Weights of a small transformer language model: 3214 steps.
MLP neurons of a small language model. Each row is named by its layer, matrix (gate and up: input weights; down: output weights) and neuron, and shows model dimensions 96-191. Each number is 50 + 15 x the weight over its row's rms, rounded and kept within 0 to 99. A neuron's up and down rows have the sign that makes its largest values positive.
After each neuron's rows, "fires on" lists the tokens most often at its 100 highest values on Wikipedia text that the model never trained on. A number after a token or word is its count.

L7.gate179:72 48 57 40 42 24 52 54 51 41 10 48 45 46 19 56 51 43 39 30 53 63 50 61 49 39 48 56 51 53 66 64 66 42 39 39 61 67 86 54 44 22 41 69 68 45 59 77 33 77 50 40 33 33 57 67 59 52 75 42 85 39 79 40 33 69 42 22 50 59 57 43 31 45 57 72 30 42 54 78 55 34 55 47 47 43 43 39 79 57 62 23 49 40 55 62
L7.up179:39 45 73 58 55 63 62 94 38 53 53 63 49 72 65 54 56 69 59 49 41 45 53 42 61 47 62 41 89 59 57 56 72 42 56 39 16 51 58 51 63 42 49 38 48 74 51 41 68 51 57 26 50 22 48 31 58 53 61 74 44 50 59 60 52 46 54 49 58 42 63 49 51 42 60 69 21 29 55 68 54 72 61 48 35 15 41 66 68 43 54 68 72 21 61 43
L7.down179:74 44 48 43 81 54 64 61 82 32 63 38 35 49 40 47 42 40 48 61 54 46 29 56 50 33 51 46 51 72 47 70 76 63 70 42 53 59 44 40 32 56 54 61 41 06 55 50 64 45 69 73 51 63 74 44 39 23 16 68 56 54 77 43 33 52 47 57 41 62 81 48 50 14 27 77 72 78 43 53 71 13 47 21 25 73 71 31 48 42 70 49 30 52 65 54
fires on: "." 45, "9" 18, "," 8, "4" 4, "8" 4

L5.gate428:75 41 61 50 51 54 27 62 41 44 54 46 39 63 55 58 41 10 66 38 40 33 59 64 49 55 33 63 52 47 39 36 46 64 59 55 52 53 45 56 56 28 54 44 48 61 42 57 76 37 33 50 49 29 55 48 55 43 74 49 08 44 22 51 48 35 56 65 50 42 27 61 57 78 46 43 55 30 50 62 35 60 65 37 44 62 49 76 59 51 40 47 79 66 43 57
L5.up428:65 76 44 48 51 50 31 52 37 41 59 65 13 52 49 72 40 27 56 28 33 42 53 73 61 68 63 51 63 60 45 52 61 70 55 50 48 29 37 51 55 20 70 77 35 29 38 69 48 55 60 56 49 83 56 38 68 25 21 32 25 57 34 35 51 37 49 33 81 54 43 61 51 33 68 59 33 77 48 54 39 59 64 66 76 74 53 69 47 40 40 26 34 58 40 43
L5.down428:42 24 42 50 36 47 69 61 69 76 41 42 73 35 52 75 64 60 48 65 35 70 51 40 51 36 47 48 47 28 52 58 67 53 50 44 67 73 43 35 30 07 32 61 49 50 64 63 20 33 71 29 72 33 19 70 40 57 41 51 58 20 43 49 51 84 68 75 43 42 58 85 55 45 40 52 26 43 41 51 61 55 49 63 31 55 25 51 54 73 36 59 54 35 68 57
fires on: " art" 26, "ist" 10, "conom" 9, "te" 8, "ass" 6

L9.gate391:47 31 45 48 56 46 54 44 49 53 74 59 71 71 73 52 44 42 61 33 26 49 52 53 64 57 26 62 57 50 47 43 65 49 61 30 30 56 51 60 40 52 57 46 46 57 60 52 76 60 49 40 56 46 61 61 58 30 37 59 23 54 79 30 78 33 57 58 51 53 56 45 27 58 42 40 46 49 37 44 64 30 25 38 49 50 39 60 70 45 68 73 78 72 22 56
L9.up391:65 36 54 55 13 43 54 45 46 53 45 64 75 80 66 47 28 37 38 43 70 49 70 55 45 30 12 30 42 60 48 42 32 40 38 52 48 42 44 63 38 47 29 47 50 46 26 54 58 70 29 64 57 56 33 44 67 53 23 52 51 60 52 70 38 33 39 52 63 05 65 69 34 53 67 53 67 45 18 46 34 54 68 59 50 52 63 95 64 50 39 54 49 59 62 63
L9.down391:34 45 68 67 80 45 48 49 38 61 38 75 84 30 43 40 68 45 67 70 33 22 49 44 64 52 30 51 48 52 56 51 51 64 62 46 58 47 60 41 53 89 79 50 54 41 70 14 38 59 45 64 30 67 36 55 46 88 61 17 41 54 21 44 51 44 61 57 54 64 84 27 45 75 55 64 65 48 39 83 55 55 62 57 71 22 55 54 53 51 48 37 41 33 50 35
fires on: " S" 57, "es" 6, " Is" 5

L5.gate102:40 29 34 17 65 54 45 49 42 60 40 36 65 45 66 70 55 49 09 37 45 54 32 81 40 53 61 47 62 52 51 50 60 53 70 38 52 48 56 64 57 51 69 42 72 42 74 23 60 53 45 41 53 60 48 70 34 51 85 49 49 44 74 51 55 50 54 29 68 59 53 55 14 46 72 55 68 42 74 52 65 42 56 49 37 42 82 50 51 49 64 64 18 54 41 38
L5.up102:57 40 41 56 46 41 16 41 45 89 33 70 67 49 87 71 42 44 63 40 51 67 48 70 69 43 55 66 55 47 58 36 39 60 45 42 54 54 46 60 62 65 92 50 67 56 67 50 57 65 63 50 66 80 68 51 59 55 69 45 41 00 72 21 46 56 56 28 55 59 52 35 54 39 21 64 51 59 60 50 25 46 36 48 50 50 50 61 34 26 38 48 43 27 58 54
L5.down102:63 53 35 43 45 32 58 20 53 28 60 74 47 54 56 63 62 83 41 46 67 42 62 41 42 30 37 24 30 34 56 63 58 31 41 63 44 47 47 48 72 65 39 74 76 47 35 60 34 49 65 60 69 58 31 25 42 54 49 58 23 88 36 63 64 30 69 39 68 43 39 31 47 43 61 70 59 43 56 62 77 85 37 56 42 48 48 45 55 60 59 28 35 44 57 40
fires on: " im" 25, " ex" 18, " ad" 14, "m" 10, " There" 8, " there" 4

L2.gate272:43 79 63 56 48 42 54 46 59 32 68 60 66 65 23 59 48 72 43 37 45 53 48 69 34 42 61 65 72 76 67 53 64 51 57 27 61 25 68 53 74 31 40 26 83 38 45 65 45 59 31 55 61 54 26 47 73 35 56 60 30 35 40 53 45 34 53 58 78 55 42 28 35 79 63 74 39 52 34 69 45 40 60 62 47 36 59 30 41 66 53 65 32 46 51 63
L2.up272:46 75 65 53 34 39 56 45 66 35 51 39 39 51 41 46 41 63 21 41 47 42 95 55 65 59 55 33 63 55 14 40 44 68 41 45 43 52 40 94 60 70 52 54 56 16 46 45 73 54 44 28 41 68 64 33 81 54 60 50 55 43 46 36 69 37 46 60 33 45 35 40 42 78 42 62 57 80 47 63 54 31 60 54 60 47 26 58 47 47 47 42 49 26 46 56
L2.down272:49 58 25 51 67 54 48 39 64 73 50 55 47 52 61 52 92 51 51 34 50 73 15 42 14 49 37 73 46 53 63 51 51 44 74 58 48 90 49 01 43 12 55 40 38 70 69 74 60 63 47 36 70 16 43 69 32 57 60 43 48 48 53 56 47 42 37 51 75 61 83 43 45 27 54 50 54 60 61 54 74 66 50 83 60 33 62 26 14 51 55 63 47 53 46 65
fires on: " Christ" 15, " Gu" 15, " Ma" 8, " old" 7, " am" 6, " y" 6

L7.gate61:39 31 35 24 64 42 20 57 52 78 37 29 57 28 89 50 64 43 32 31 59 50 57 56 49 70 06 54 56 61 08 42 82 43 26 60 47 55 56 42 77 29 72 46 70 45 46 39 69 60 56 53 42 86 40 41 41 54 75 59 38 38 67 56 39 21 62 38 31 50 55 62 41 51 32 57 43 38 36 41 53 46 51 61 54 60 40 59 37 53 50 71 48 44 61 48
L7.up61:48 53 54 68 35 60 25 39 41 31 24 42 33 55 71 61 20 50 58 22 71 56 66 66 42 52 49 47 59 21 55 22 65 55 43 80 42 45 41 50 34 52 48 54 32 35 51 53 62 44 64 67 52 52 63 57 57 37 62 37 40 68 19 71 52 41 48 46 71 43 46 37 72 43 56 32 37 53 40 65 38 85 42 44 80 61 44 54 59 47 42 62 26 39 48 19
L7.down61:64 46 48 41 43 34 61 71 39 77 26 41 81 47 49 41 74 48 35 54 34 68 41 28 56 57 53 42 29 66 45 61 43 64 24 47 26 43 55 31 48 55 46 51 39 56 30 51 78 67 44 41 61 49 10 52 43 70 17 56 38 72 56 45 74 66 41 69 52 52 40 42 45 41 42 42 66 62 43 31 31 30 54 35 45 64 61 56 72 77 61 54 54 75 37 46
fires on: " v" 23, " b" 17, " K" 12, " Sch" 11, " S" 9, " s" 8

L2.gate360:71 37 57 51 41 56 39 59 33 77 24 50 45 01 36 25 11 40 41 37 51 67 43 41 48 38 60 33 61 37 46 63 16 52 27 46 49 48 70 66 68 66 54 51 46 50 41 64 46 63 55 32 55 18 48 56 40 44 92 40 40 60 65 25 70 37 24 28 54 31 44 28 42 46 38 44 44 45 31 60 58 48 44 71 34 48 69 28 47 57 54 40 40 54 60 38
L2.up360:61 40 39 46 47 72 52 72 51 74 39 56 64 28 49 46 58 53 25 19 53 89 40 72 38 41 68 60 69 45 42 52 07 43 56 41 50 56 17 56 57 57 59 35 61 59 31 59 50 72 47 41 46 41 36 65 17 39 51 58 50 93 66 58 27 28 46 49 39 44 56 37 62 47 60 43 44 51 35 64 78 48 41 47 55 38 67 41 49 56 55 51 96 34 40 41
L2.down360:56 45 51 45 34 66 58 44 40 45 51 68 34 47 64 26 28 66 21 45 31 67 51 56 22 44 63 38 74 67 86 55 58 53 61 54 57 38 41 60 44 54 50 52 36 72 16 45 22 61 44 23 64 71 55 53 29 54 78 39 42 44 47 52 69 43 49 46 72 47 41 42 46 49 64 63 51 65 52 41 43 53 59 67 35 64 28 49 47 41 46 61 11 67 47 69
fires on: " Re" 33, " trans" 20, " E" 14, " Pre" 10, " Con" 9, " sub" 7

L2.gate319:44 33 35 40 64 54 26 47 61 68 65 38 59 27 49 37 49 21 30 15 71 72 48 32 57 42 45 50 60 37 45 56 70 27 84 56 30 46 63 56 61 49 54 62 36 47 44 66 71 50 57 55 55 26 55 37 26 45 64 64 34 51 65 33 36 58 78 54 34 59 69 35 65 43 58 26 64 61 32 39 46 50 29 37 36 36 78 38 38 58 44 58 40 61 61 72
L2.up319:47 30 50 49 67 51 16 66 42 45 52 43 65 32 45 33 31 45 41 56 57 56 57 62 60 42 59 39 60 66 70 35 32 42 64 52 70 77 64 52 48 63 59 46 53 57 41 43 22 90 48 42 53 35 53 54 63 80 67 54 32 45 49 35 51 42 54 58 28 39 53 48 52 60 52 63 73 54 35 72 72 42 31 53 35 56 58 51 30 40 35 77 22 56 59 34
L2.down319:64 51 52 55 57 43 44 23 63 61 58 42 46 49 45 53 60 34 68 58 52 47 45 56 25 41 56 53 25 63 47 50 33 57 36 33 31 53 77 10 53 95 27 52 61 46 53 41 69 58 75 56 60 54 29 62 18 44 78 57 85 49 41 56 40 81 56 75 61 41 53 38 42 45 59 46 61 43 16 66 49 32 36 57 48 42 69 76 80 31 70 21 39 43 59 76
fires on: " it" 41, " dis" 17, " there" 16, " There" 9, " em" 9

L3.gate389:59 53 40 30 59 43 26 64 63 73 55 63 68 53 25 64 24 63 30 58 33 64 41 53 56 30 50 40 76 56 74 61 74 60 54 42 23 34 41 27 54 19 43 46 41 59 68 19 12 42 36 30 42 58 23 71 33 33 50 59 47 64 32 50 38 15 37 35 49 40 29 44 62 25 56 67 35 31 63 38 71 76 47 51 24 37 64 73 56 58 58 41 48 57 38 39
L3.up389:50 17 66 60 47 40 25 84 39 49 39 69 57 27 41 48 22 60 41 46 39 26 59 32 45 45 58 60 54 46 44 63 46 59 49 64 61 48 28 36 61 33 51 38 54 48 59 41 41 42 47 41 65 32 50 48 45 41 60 64 47 76 40 66 50 13 39 48 38 14 46 55 55 54 53 20 57 70 50 59 48 41 32 33 43 52 80 66 60 50 94 53 42 55 58 64
L3.down389:47 63 41 27 46 52 72 62 41 09 30 25 45 75 66 58 67 87 36 50 59 42 42 34 72 65 18 66 40 62 48 54 38 35 39 70 31 78 54 57 49 68 57 72 47 64 27 59 54 35 73 64 61 64 62 20 47 51 31 34 35 58 47 75 27 76 21 51 62 39 61 39 56 63 84 53 54 40 68 35 36 36 45 57 67 35 49 37 33 45 33 60 54 42 66 44
fires on: " Gr" 13, " First" 12, "Th" 10, " E" 8, " Location" 7, " B" 7

L9.gate136:48 55 33 43 61 51 66 50 28 67 47 41 51 66 54 31 37 49 33 38 48 38 51 67 43 59 73 74 60 38 48 46 54 24 39 43 14 64 59 57 73 38 41 65 66 63 59 54 43 51 44 44 48 63 30 42 55 32 62 44 48 65 37 41 50 44 38 45 50 44 42 37 38 48 53 58 50 56 67 75 51 45 58 45 25 86 39 65 43 71 52 35 66 37 75 49
L9.up136:51 70 41 64 55 67 40 92 42 41 39 53 45 26 31 49 39 59 76 29 56 77 62 59 20 64 57 25 26 64 66 46 30 55 68 54 59 47 62 35 51 36 53 68 61 53 39 61 57 29 65 33 40 52 68 33 56 53 33 55 46 72 39 55 51 44 46 63 50 58 54 49 52 63 45 27 44 29 67 43 34 61 55 79 39 46 55 40 65 51 43 51 51 45 63 46
L9.down136:49 53 58 55 37 47 08 53 47 74 26 59 83 59 45 52 59 65 54 57 26 47 48 88 36 67 26 80 74 44 23 22 62 25 46 55 39 57 65 49 62 54 53 50 58 70 42 58 66 44 86 60 54 38 32 54 52 69 52 26 70 31 48 47 55 43 86 44 68 38 45 26 45 60 38 31 50 58 39 66 00 55 36 35 76 53 37 60 48 48 53 69 54 68 43 75
fires on: " K" 28, " T" 19, " B" 15, " d" 8, " t" 7

L2.gate218:33 46 57 50 75 41 45 39 06 62 67 69 38 49 75 77 65 36 73 42 46 52 39 54 46 51 45 40 55 57 38 60 24 71 59 43 27 42 49 40 20 25 61 52 29 56 12 64 55 42 50 19 45 36 46 32 51 92 36 50 57 69 49 67 53 35 52 65 83 75 35 48 71 41 61 59 47 34 53 49 47 57 70 64 62 30 57 60 45 53 80 47 64 39 70 67
L2.up218:63 72 50 50 51 62 29 61 14 81 76 60 74 50 62 70 54 74 25 27 83 62 35 51 41 41 56 50 49 49 50 39 54 40 66 58 68 63 57 43 47 77 52 31 62 41 67 44 38 48 62 54 59 53 52 29 52 49 49 55 29 65 58 22 43 72 46 51 41 43 52 69 38 36 61 39 49 35 41 27 44 69 28 45 50 54 35 55 65 64 45 47 39 65 42 44
L2.down218:60 22 65 33 29 63 51 38 53 36 31 60 72 52 40 40 48 42 55 40 49 56 68 62 60 49 34 43 46 29 32 68 44 66 61 43 43 46 66 57 51 31 67 69 86 47 28 60 46 62 31 00 54 72 57 72 46 53 41 37 53 40 25 54 43 35 40 54 58 63 74 31 74 37 58 40 39 57 51 54 54 54 59 40 39 38 37 62 47 32 58 59 61 38 62 58
fires on: " inst" 17, " Tr" 14, "r" 14, " pro" 12, " Gr" 12, " str" 11

L9.gate201:48 51 71 49 71 52 24 28 53 57 33 22 54 30 57 53 55 43 42 28 42 56 60 66 59 69 54 26 32 41 48 65 68 17 53 63 72 35 45 36 30 92 51 34 49 43 62 59 72 42 70 50 48 56 53 31 60 45 35 71 61 52 70 46 46 46 51 39 54 65 48 49 59 48 37 37 80 51 63 57 44 32 47 14 43 58 41 49 48 40 73 40 65 66 55 51
L9.up201:42 69 45 44 47 56 55 67 66 29 67 65 45 48 67 35 20 49 84 40 39 57 56 55 53 35 30 23 55 44 47 63 61 43 47 51 61 54 45 24 47 43 72 51 32 76 57 58 43 38 52 14 39 34 41 43 54 37 49 38 61 59 84 49 49 42 53 65 37 56 15 44 65 58 41 44 49 67 59 37 50 64 59 62 68 57 66 53 41 47 78 41 50 60 72 63
L9.down201:63 39 59 43 39 37 68 57 55 55 72 53 68 32 35 43 76 41 63 48 45 45 44 43 38 72 76 33 54 69 51 31 66 54 61 72 42 47 42 64 46 60 69 60 85 62 32 66 54 65 43 24 43 91 62 51 21 64 55 42 41 46 13 67 19 60 62 68 51 59 69 57 74 28 47 42 52 28 61 44 36 58 68 71 52 73 52 51 71 35 54 43 48 42 63 51
fires on: " Reg" 24, " reg" 16, " b" 9, " south" 6, " G" 5, " South" 5

L7.gate93:63 54 22 43 38 34 54 26 58 32 60 36 58 41 48 72 47 61 53 22 35 54 48 42 36 59 31 56 41 45 46 41 61 45 34 74 47 50 57 71 60 53 54 41 55 41 64 27 55 63 36 40 26 46 43 56 48 28 52 88 44 29 59 56 51 34 68 79 54 54 43 70 14 48 32 43 13 70 48 33 56 48 35 68 56 46 43 66 48 58 58 64 60 83 35 57
L7.up93:24 42 70 59 63 44 55 25 67 48 57 34 52 52 71 30 29 68 27 68 14 56 61 47 54 58 64 75 64 34 54 32 43 66 47 32 37 23 30 41 11 64 59 60 37 44 58 66 45 67 33 73 54 73 50 43 51 59 36 40 70 58 50 41 41 70 49 35 67 32 79 54 45 39 29 43 55 65 55 53 39 65 64 34 76 44 70 77 36 37 32 46 70 44 49 72
L7.down93:66 44 39 63 39 34 58 56 31 41 26 59 40 51 36 59 42 35 65 47 33 50 57 56 50 26 23 35 54 57 00 53 37 34 60 65 67 28 51 41 67 49 56 52 74 64 22 44 59 46 41 42 44 66 21 54 33 50 77 48 46 33 31 25 48 24 52 61 49 67 23 43 22 34 58 79 28 50 42 57 32 31 47 54 34 62 41 60 71 61 43 54 46 55 63 33
fires on: " S" 60

L2.gate108:34 62 37 53 48 19 48 59 53 66 69 68 63 23 31 42 52 44 30 51 44 66 36 43 48 26 51 60 62 72 29 76 51 44 62 38 72 52 68 33 36 78 60 56 32 67 44 51 57 88 56 58 57 56 55 42 47 47 23 50 78 20 50 45 54 32 28 38 51 35 33 25 67 61 42 43 59 77 47 57 24 49 76 42 49 37 46 54 56 76 44 68 93 46 15 40
L2.up108:46 44 25 44 28 61 83 31 18 86 62 59 67 47 40 27 43 62 55 67 56 77 29 53 39 34 54 37 59 49 45 69 48 47 43 62 63 29 39 42 66 64 19 30 38 34 39 56 60 57 60 76 64 61 34 66 37 36 46 60 46 29 75 52 51 36 44 70 44 51 45 27 67 59 29 33 54 13 67 74 58 32 47 30 58 54 50 58 58 69 89 46 40 69 35 84
L2.down108:41 45 55 49 49 30 66 56 55 53 50 39 30 23 65 70 52 74 54 33 41 53 67 45 66 78 52 49 34 33 53 36 48 55 64 42 65 54 51 65 50 32 50 68 50 45 45 80 25 45 63 50 77 31 48 74 50 88 46 44 61 28 47 26 48 28 54 47 59 21 43 63 48 48 37 47 50 63 49 10 33 39 31 86 31 44 68 57 52 56 54 40 18 65 60 46
fires on: " U" 33, " V" 18, " million" 9, " resp" 9, " crit" 7, " United" 5

L2.gate190:71 37 29 73 28 60 51 72 62 56 99 39 42 53 66 55 53 49 28 46 47 63 58 73 58 69 44 74 18 28 65 58 39 53 48 62 57 46 70 44 42 50 62 55 33 32 49 57 72 58 53 23 46 87 67 47 29 60 36 81 51 51 55 56 46 50 57 36 27 40 50 57 61 53 53 45 47 58 30 50 67 39 40 30 65 23 44 51 69 52 55 64 60 46 49 62
L2.up190:82 50 38 42 15 66 46 69 50 62 45 18 43 68 59 53 58 35 63 39 61 22 73 64 58 37 58 32 36 81 29 56 22 51 36 47 60 53 34 36 72 19 41 13 59 46 18 40 40 55 62 45 48 54 64 41 40 51 41 33 52 83 55 38 49 47 62 53 54 53 54 59 40 48 31 47 54 52 43 44 52 60 70 40 76 44 60 35 64 58 48 77 46 57 77 68
L2.down190:55 51 37 90 82 61 42 39 41 64 72 53 33 37 65 48 57 42 29 85 52 49 29 53 31 51 54 47 42 65 50 46 53 43 61 58 56 53 54 49 34 45 41 70 41 49 66 50 66 62 46 46 49 52 41 38 33 58 49 39 35 05 79 75 47 55 41 35 56 48 30 59 64 67 67 61 46 96 56 59 38 57 74 35 26 42 46 39 48 21 73 41 31 54 61 50
fires on: " Mart" 19, " Time" 14, " Christ" 14, " P" 11, " And" 11, " Pe" 10

L3.gate291:53 48 26 50 27 50 58 43 68 36 36 37 52 80 37 51 30 50 18 57 62 60 28 54 26 79 43 62 32 80 54 43 50 52 46 68 65 57 35 50 37 47 82 30 25 50 40 39 65 53 46 48 41 19 37 48 45 40 72 41 38 42 38 34 53 70 32 74 55 40 27 77 50 42 28 50 37 33 40 37 49 57 88 30 69 48 64 35 38 64 61 56 58 45 35 26
L3.up291:48 39 39 50 53 45 27 50 53 63 17 14 47 74 33 63 42 35 34 43 73 66 46 43 36 65 88 52 50 56 51 58 31 74 27 59 36 54 54 63 23 55 66 53 51 42 44 56 79 82 28 23 00 68 49 67 68 34 27 72 45 52 45 62 48 69 53 35 66 65 46 56 59 55 46 24 57 63 50 57 14 33 82 37 57 56 48 42 54 45 47 53 79 38 36 54
L3.down291:20 46 50 63 48 47 69 69 41 47 55 60 39 46 76 45 83 56 68 50 36 39 58 70 28 52 38 64 82 20 49 57 51 57 42 18 30 47 51 23 67 56 19 34 54 76 30 61 39 43 51 62 69 25 23 62 42 63 59 33 38 58 53 36 37 66 62 49 44 55 77 41 32 47 40 52 59 48 69 52 58 47 60 54 44 59 47 72 36 76 48 41 48 74 25 54
fires on: " Le" 37, " S" 13, " De" 9, " Pro" 6, " El" 5

L3.gate18:39 25 56 56 79 63 54 65 59 55 28 65 38 37 65 27 37 56 65 60 54 57 43 70 44 28 48 71 47 40 57 75 42 39 64 57 41 60 65 70 52 63 33 78 22 52 24 34 72 66 58 58 70 53 56 32 31 75 51 33 57 44 55 57 47 48 55 66 54 56 39 39 50 41 70 30 29 65 30 39 30 58 55 41 25 62 68 43 31 44 50 15 36 39 60 49
L3.up18:46 71 51 38 47 52 61 64 59 28 24 34 68 60 34 69 42 52 29 42 73 54 45 32 28 34 48 50 49 44 69 60 59 44 38 77 52 48 30 63 56 69 82 75 61 48 71 51 21 61 53 51 72 38 76 63 31 42 50 67 65 57 25 38 41 42 58 53 54 47 36 68 69 43 42 59 34 17 72 55 75 83 46 44 64 41 32 22 59 68 62 68 40 65 16 39
L3.down18:38 37 48 57 52 59 44 28 25 70 69 59 43 37 73 64 31 36 56 54 33 73 22 47 62 58 29 64 57 54 60 44 28 63 76 16 55 53 42 50 67 58 80 26 61 54 35 52 67 19 82 57 70 56 49 40 40 40 37 80 38 50 49 30 54 70 48 22 42 68 65 48 60 42 52 59 48 74 53 37 40 23 65 38 59 27 49 69 59 61 52 52 57 52 38 56
fires on: ")\n" 22, " dec" 16, " app" 14, " c" 11, " part" 7

L3.gate120:38 50 51 30 39 59 53 50 37 22 34 66 55 71 74 61 60 44 64 39 70 55 52 49 19 68 23 42 53 54 47 52 86 42 41 53 34 45 20 42 15 46 68 46 48 41 49 39 54 37 49 44 73 62 30 43 33 49 33 58 38 08 74 65 40 70 43 47 52 53 56 50 48 47 42 61 48 42 41 44 47 60 47 48 44 45 52 29 50 29 47 48 73 63 65 64
L3.up120:28 42 44 39 48 35 25 49 53 70 56 47 58 51 67 60 38 49 37 54 28 73 56 73 43 22 56 49 33 52 69 39 26 29 38 72 69 31 00 56 36 51 40 59 47 47 48 45 62 60 36 72 36 51 57 41 53 40 50 70 56 21 28 26 52 58 58 59 53 78 58 63 40 48 58 36 67 28 65 23 53 52 33 56 67 50 56 28 30 72 48 54 72 47 60 53
L3.down120:35 57 42 39 40 62 69 35 32 38 46 39 46 36 49 31 54 38 75 46 26 41 56 78 47 61 42 43 90 24 40 50 65 74 61 40 66 32 54 61 49 59 57 72 35 84 43 40 21 38 51 49 60 36 58 38 37 69 54 36 64 47 51 42 48 72 22 41 19 63 72 27 57 51 63 64 48 57 53 66 47 41 33 57 32 53 58 41 43 28 22 48 46 49 59 45
fires on: " sc" 35, " man" 26, " Sc" 20, " st" 11

L5.gate65:46 27 76 60 52 66 40 54 17 69 56 53 28 51 29 59 31 63 43 49 40 47 47 47 69 34 45 47 29 54 58 51 45 34 37 14 56 37 59 47 56 42 54 47 52 35 54 44 36 51 72 46 31 42 36 51 43 58 44 43 38 44 79 54 36 31 38 40 60 57 57 37 43 65 65 53 79 50 56 44 55 60 41 46 40 53 58 53 53 47 48 60 55 60 43 31
L5.up65:49 36 45 71 64 36 70 39 48 60 58 63 68 43 39 53 47 64 49 57 56 20 56 10 39 28 32 35 37 68 66 60 54 50 36 29 62 72 63 63 70 69 61 42 18 44 57 57 65 63 15 24 63 51 58 43 57 23 50 49 49 11 83 33 74 48 38 57 38 70 46 31 43 36 41 50 62 56 57 36 59 47 43 42 46 71 47 48 36 50 66 48 54 43 49 28
L5.down65:31 36 45 57 36 50 27 58 56 19 59 48 35 46 77 48 25 53 32 38 48 47 50 68 77 43 64 59 65 46 35 36 47 60 46 84 51 54 51 56 20 17 51 79 74 67 49 81 34 67 61 65 60 38 71 49 46 53 35 53 61 54 30 51 36 35 28 35 87 37 44 43 54 54 65 54 47 62 38 25 40 82 71 52 45 48 53 89 68 73 34 70 18 63 33 71
fires on: "A" 15, "-A" 14, " Des" 14, " G" 12, ".S" 11

L3.gate57:38 89 64 51 63 52 68 34 39 52 51 62 37 71 57 63 59 50 82 49 48 68 34 52 51 37 25 78 39 35 47 27 71 59 44 39 23 65 53 52 43 34 32 53 55 31 31 34 34 57 40 34 40 55 50 50 56 55 37 60 53 47 27 60 49 54 52 70 54 31 41 61 26 70 42 48 64 55 56 36 55 53 48 26 45 38 45 61 34 38 39 38 30 27 36 54
L3.up57:26 55 45 67 53 42 59 62 16 54 23 44 64 53 58 53 23 55 56 85 59 69 43 47 48 57 41 75 62 56 42 33 53 35 26 36 49 54 66 19 28 48 28 53 48 57 33 49 30 59 43 76 46 32 44 37 36 81 42 13 19 66 52 66 44 39 47 40 43 52 49 48 30 87 28 36 48 60 54 36 31 47 53 45 15 65 23 32 44 60 63 62 33 43 23 08
L3.down57:56 32 64 45 63 47 57 44 87 69 56 36 31 83 56 50 69 27 20 26 51 37 37 79 68 54 58 13 40 51 55 49 56 67 53 53 39 46 47 67 45 34 66 72 46 20 59 39 74 49 73 47 56 52 36 84 46 63 66 66 53 58 65 30 69 35 73 62 25 41 33 76 44 39 55 60 74 87 65 82 55 40 37 52 55 59 28 55 55 70 46 47 31 52 51 57
fires on: "on" 12, "ician" 12, " School" 11, " school" 10, " line" 6, "qu" 6

L7.gate85:71 34 52 57 64 29 76 50 45 23 83 48 51 27 30 37 38 56 39 53 96 38 51 52 49 47 59 64 45 73 60 64 42 38 66 58 56 80 53 40 40 30 54 61 57 59 39 73 19 50 53 48 32 57 13 36 63 58 52 44 29 44 52 46 59 28 54 59 52 66 48 00 27 45 71 43 51 57 30 68 63 56 37 57 54 50 65 37 22 62 46 52 66 65 47 31
L7.up85:30 72 43 55 40 51 37 49 74 69 66 44 75 42 43 58 63 55 45 32 62 75 71 71 50 27 44 36 33 33 39 58 32 30 20 25 25 66 45 60 62 64 43 57 38 44 41 79 57 66 85 22 59 76 49 65 72 61 70 44 32 22 66 32 48 39 56 43 40 43 69 29 52 55 60 46 57 55 53 67 37 54 68 01 61 73 49 36 22 89 31 41 81 38 40 43
L7.down85:77 39 34 57 59 46 49 52 29 51 66 30 50 57 49 63 52 66 70 38 39 33 75 57 44 33 54 82 39 68 60 48 65 57 44 53 40 71 81 34 24 38 92 30 39 50 57 45 37 66 43 64 30 44 44 62 61 34 57 54 51 49 45 36 21 57 57 84 32 32 47 51 38 58 71 58 43 57 37 56 55 38 44 45 72 76 43 66 52 38 63 56 58 77 52 32
fires on: "A" 17, " Ar" 13, " '" 8, "-A" 8, " \"" 8

L2.gate172:44 51 65 55 38 25 54 34 79 36 37 44 50 37 57 54 37 38 64 68 53 37 45 56 33 52 29 39 33 33 40 49 32 51 68 12 38 33 70 56 46 09 16 70 44 32 56 37 48 40 39 29 63 42 53 55 27 62 62 71 29 60 59 55 42 76 47 80 76 50 62 63 41 56 51 60 47 60 48 31 36 62 49 50 32 24 42 25 29 43 82 63 14 35 46 31
L2.up172:78 34 53 54 60 30 61 52 43 54 39 46 38 22 47 33 35 48 50 48 46 47 50 54 52 51 40 41 53 57 36 39 43 39 76 51 34 26 54 60 15 47 02 91 48 54 44 73 43 66 33 32 55 41 53 51 33 61 59 55 33 40 61 69 40 68 44 82 47 39 69 69 42 64 58 54 41 68 53 14 46 59 25 57 26 20 64 57 56 64 49 68 12 80 41 57
L2.down172:31 63 56 49 61 56 34 49 33 53 70 68 57 46 40 54 74 31 45 54 63 57 57 59 40 81 53 55 44 40 57 52 78 45 41 32 76 79 80 41 86 61 60 25 48 44 57 39 55 36 64 52 52 50 59 42 64 47 47 27 71 61 26 65 45 84 48 43 66 66 55 77 47 53 42 38 53 39 85 54 51 42 69 41 40 85 52 46 47 49 57 57 75 42 69 29
fires on: " school" 24, " music" 12, " School" 11, " Center" 8, " Club" 7, " building" 7